From a checkpoint of a small transformer trained on Wikipedia.
Architecture: RMSNorm before each block, rotary positions, no biases in attention or MLP, untied embeddings.
MLP neurons of a small language model. Each row is named by its layer, matrix (down: output weights) and neuron, and shows model dimensions 0-95. Each number is 128 + 32 x the weight over its row's rms, rounded and kept within 0 to 255. Numbers have three digits each. A neuron's up and down rows have the sign that makes its largest values positive.
After each neuron's rows, "raises" lists the tokens whose logits its output raises most directly, leaving later layers aside.

L17.down275:095120135208110152132123153158161135100104165039098146102103080085133117085124169170181102179179039099111128126178188086142193073185130107127169132138172075146134088132163131091109151112108156175106151155117144113134170102115176173125157142138097193128097140117106077167144137075108129084
raises: "or", "ors", "ive", "ives", "iven"

L20.down214:083202150116124112102197051111112125081113173175155130116108123112152138092106113125131085129152131139133100114130125155133067218148096128114164127140131164165170051062131115118090169151164176122099115140076111125141091180117132163109095139108101203144137125091135170143186116133154142168
raises: "'", "',", "’", "′", "iers"

L18.down604:179157145110139195140107078122114113140158087168098179178107146122081053066093197131195088126143129122171105130141121149107094084156139137111153163053164064132179150191138073106167181040064169103152125108174153161137161101144139125101127086136155141149117172078102130106166143181071130226
raises: "tt", "ak", "x", "il", "sc"

L20.down317:089150131157120092100128166127158168048143118092128103160098111118128119126130105136116132090110122140136122162111108103156136159125082119141061135071058151125068120089095117110150095104135132130107142135144174132120064055193121147077154076123211181096042156143198141148127130093108170100
raises: "pec", "ub", "pe", "hel", "he"

L15.down515:104080119105174170143127115130114173141127153116125145197100133123112071211107142093088187158141075137123179152107083180160146185142121094098095116073140095078129080130154100108155134109106151141176143159088073117113103100181165171138145118134148144172135119130121121093154120233155136165
raises: " they", " she", " it", " he", " there"

L3.down17:151181154216114073111162117099158100096148102088147131090135136156147103164149117163154119112097121167051162126141164099115092140168153114116139135160059140135158178113114125111144146076100155136132139123098103144136152112115157047154075178125088148151169106172108119169089159131137158148
raises: "ased", "rew", "ase", "row", "ases"

L20.down175:164161148132154129124133143083087118101109120172129115133113072119106139109158114169152125137144133128126109100123130072105147105125167212136162100129092117115157089137090041082153113159176134129104103124088131123069117150108122095112111153131149128182130105127082132093155102127133127154
raises: "ept", "ep", "el", "ated", "mon"

L12.down785:152120109110099127072106059105126144092100204138135130151157121119093141160135088136093084128162132115076116113194105135157104055060129119141156131103178133090142118125125129169088137121046120104122112081146180166104151091163153109076174151104121104143060175132108178143098133122120156168
raises: ".,", ".)", "..", " Tour", ".\""